Weights of a small transformer language model: vocabulary 1024.
MLP neurons of a small language model. Each row is named by its layer, matrix (down: output weights) and neuron, and shows model dimensions 64-159. Each number is 500 + 40 x the weight over its row's rms, rounded and kept within 0 to 999. Numbers have three digits each. A neuron's up and down rows have the sign that makes its largest values positive.
After each neuron's rows, "fires before" lists the tokens most often just after its 100 highest values on Wikipedia text that the model never trained on.

L7.down183:479506476491464484438486522367501576530489449581524511510531486488463490460481492478492485502510490572521504476488394497499477511480531552529544517600511542496461465526473489495504479500448608524561459498439518524511541582513446548527520500507440531506492421477534511496484478552472480434
fires before: ":", "ed", "il", "ation", "al"

L17.down162:468464491523491535465501531538553559524433529551543545497484526516499566457499469491576482476513436477487525465501542483491598559459482456482443465620538517526431511577404448474502545529580482533528527552424510516487445503441479459518485557454524537448526499524547511516478514490493473534
fires before: "==", "===", "In", "H", "R", "The"

L23.down76:534488503493543547454545446538533524479463557539461479514496430527460514549459452487555510461407416514508508501551502555461497480542512490506480547502361534501532517563527585468460553522543514491584530497471483517500533472493511517500452525490484527476498508541536457480490460439527555559
fires before: "er", "ers", "o"

L18.down239:523498505485488495510521570491499487576376471552551555516512534557459491510519484489499464442486457522412586472482480514514513504503516419537541518538493493512470493541456480522445532510517517558530498497448490452540484432501541502465560494536487453375498494520533508571499547453547485446
fires before: "==", "===", "=", "H", "-"

L23.down51:427509519478481510527429558543449577490473439500439513499500533482473547512469508480460491538445452523480470485505475484523464428452478491443505434476552528501558485481480461485478455539476523497471457576477426530492448489511523492565518544575474453477460483441452532468457506496528499585
fires before: "i", "al", "ale", "m"

L14.down36:371533546534469487424475434589519539456506504499482536507486540417574545530427547460482500534516491570477476489567483416546482503518502557565489435508436485490498539480482461449543458544490459460552518494511442555561561488516439473470484506463555507489478450542578502505516556473545499451
fires before: "l", "ther", "b", "te", "al"

L8.down186:429484486565513511502510439547525482518413493463481440463542404546429442503499509484519496471492442516474519541511480543438550556532507490502463469530362549537540520513472573487505537562489540467568505483492592482573472494524457502498514481563517543412488550464496492485561497507467487520
fires before: "ag", "ch", "u", "ers", " on", "ter"

L6.down72:546532517455489536487480511586528518553483454505544564561522482522573481442544544490509527477494477444446529461450463530520532521513486465450541536522544427501485432534417461554536544468527513469494526516511483486462389458488464525540555562511490495402493507537534512528473509436518501499
fires before: "|", "-", "The", "===", "In"

L6.down242:581449501491456548506472565541508524538522463529564510542483500528509509486461534554547517504478486478456507476437498521475531507487471496559513433590510515504501510583458494528426502487504550565477435554505504490516457376465537442492497495494501517442477552489590443486543435415502398495
fires before: "==", "In", "The", "===", "A", "D"

L6.down243:426483489513494549455516570443547582444449493514499481480498564481449456486433539504511544494511494617485485507589516506514484522568487464528524551468468483489515530437421452518524550531500498467525505528460461516554542504541484448542505495529526513483511538530598599483505530522512508517
fires before: "is", "b", "l", "d", " B", "al"

L17.down253:504510563538546529473488524558482506545508433505503515443395538490527505511502432538430459556447538538494517524565537428419430466523434499500496505518560505446475489473457517551539540488493560498457460566479423532519516440550491491528515518506532555506485462500449505494536551509448501532
fires before: "d", "m", "ist", "v", "j", "i"

L11.down63:419525583542483538540521533508556519488483420458505483455512510436546507434494562596538486543523444578505518475545493487594504465530571470551509600443463458480498437504435475522502478465475508585528456526486465440535525505523513491495498459476504589497501487538531563431449534546512481521
fires before: "ng", "l", "ch", "st", "d", "ss"

L10.down209:488527494453530467516531538456503545467471442512559565541541589470508452513504574563410530429454445542600504473508501507459447528517519503482428515487495542514499532420498458506530487486462513482461524430448455515554477525509480471453554424494539463496545548581475515541547561528516476489
fires before: "is", "l", "b", "ther", "al"

L5.down0:473501429538491454535432544503500521520470481466526500517533478510504573506540476556539511474580567509518534441452442484494494485468515514598426503491499488450526439465469484554517587499492417535440573519532499453573499426500505515475412515511506527474476520463423531463511502489521526520
fires before: "k", "ced", "c", "ce", "g", "ge"

L17.down203:535567511504487505519426503481539541533512477448524508526503514540513477468518494453529557437501582481487566512501478504545468423430514529507468513375514577484569437482485460577535446467500396494486527504513513485492491443490485471492496517531517590492517510520440553506537505481514470448
fires before: "ced", "c", "k", "il", "ce"

L5.down104:483476514470477513433520521484514646509437548537543519492437428505449491532452510558486512509484530549487567498565473464462476550550538493624474450494494472481516567401491518449518479574402523476452494545513509538520499518483430523534460496532478499515512567539532548523500559505491501459
fires before: "l", "b", "d", "al", "te", " |"

L9.down299:421581523462481503493573528542517462483439483512629522550449534486481520472449488515526478443536514476493548441510471469563490491498457528449519483525430543418455541519498556524437480578490476479490460527441503474575464489594475483505526430444481415518499554515524498520555517585496502543
fires before: "it", "ad", "ire", "r", "are"

L9.down224:490557560471535592440504477533565519542458452500531556523479518576478512481504447431492447466503484536442546518483449442546439541489480485500471475505471515457486488527519516467485485527494478448480519527484539487528485509560535551509465505487518535507515548511502503441481567476414519531
fires before: "it", "r", "ice", "e", "ut", "em"

L9.down298:498485475578534503445475528431555501561505571499499506479533482545512494562459466518610496541498498491490485467536419543493518483552500549549509506523450418428485502471441522511527591586453509513471493515525530482487515454572475462472502488533458488537518484548535651508498495516495467507
fires before: "y", "age", "al", "t", "l"

L8.down286:556576533441532472517441507586527470515465523559571528546531531487584489508493498531545576475475421438451464496462450481473544546496513484488483465550504464463499426539421517515457594453525530462497525499516457532475434457498491452523508523514469516445582481512622468490484480522490501518
fires before: "==", "The", "A", "C", "==="

L12.down7:532552533464417510471455539497590496499480437539554509545532469474585419424507564483518565545481496521440452489501489521520467487489502520554526474513457551506411494474450499474508568441456615475488466455473562521558471473496431518496498455547480541541458554487535499466456541526445471528
fires before: "ress", "il", "it", " ", "os", "ed"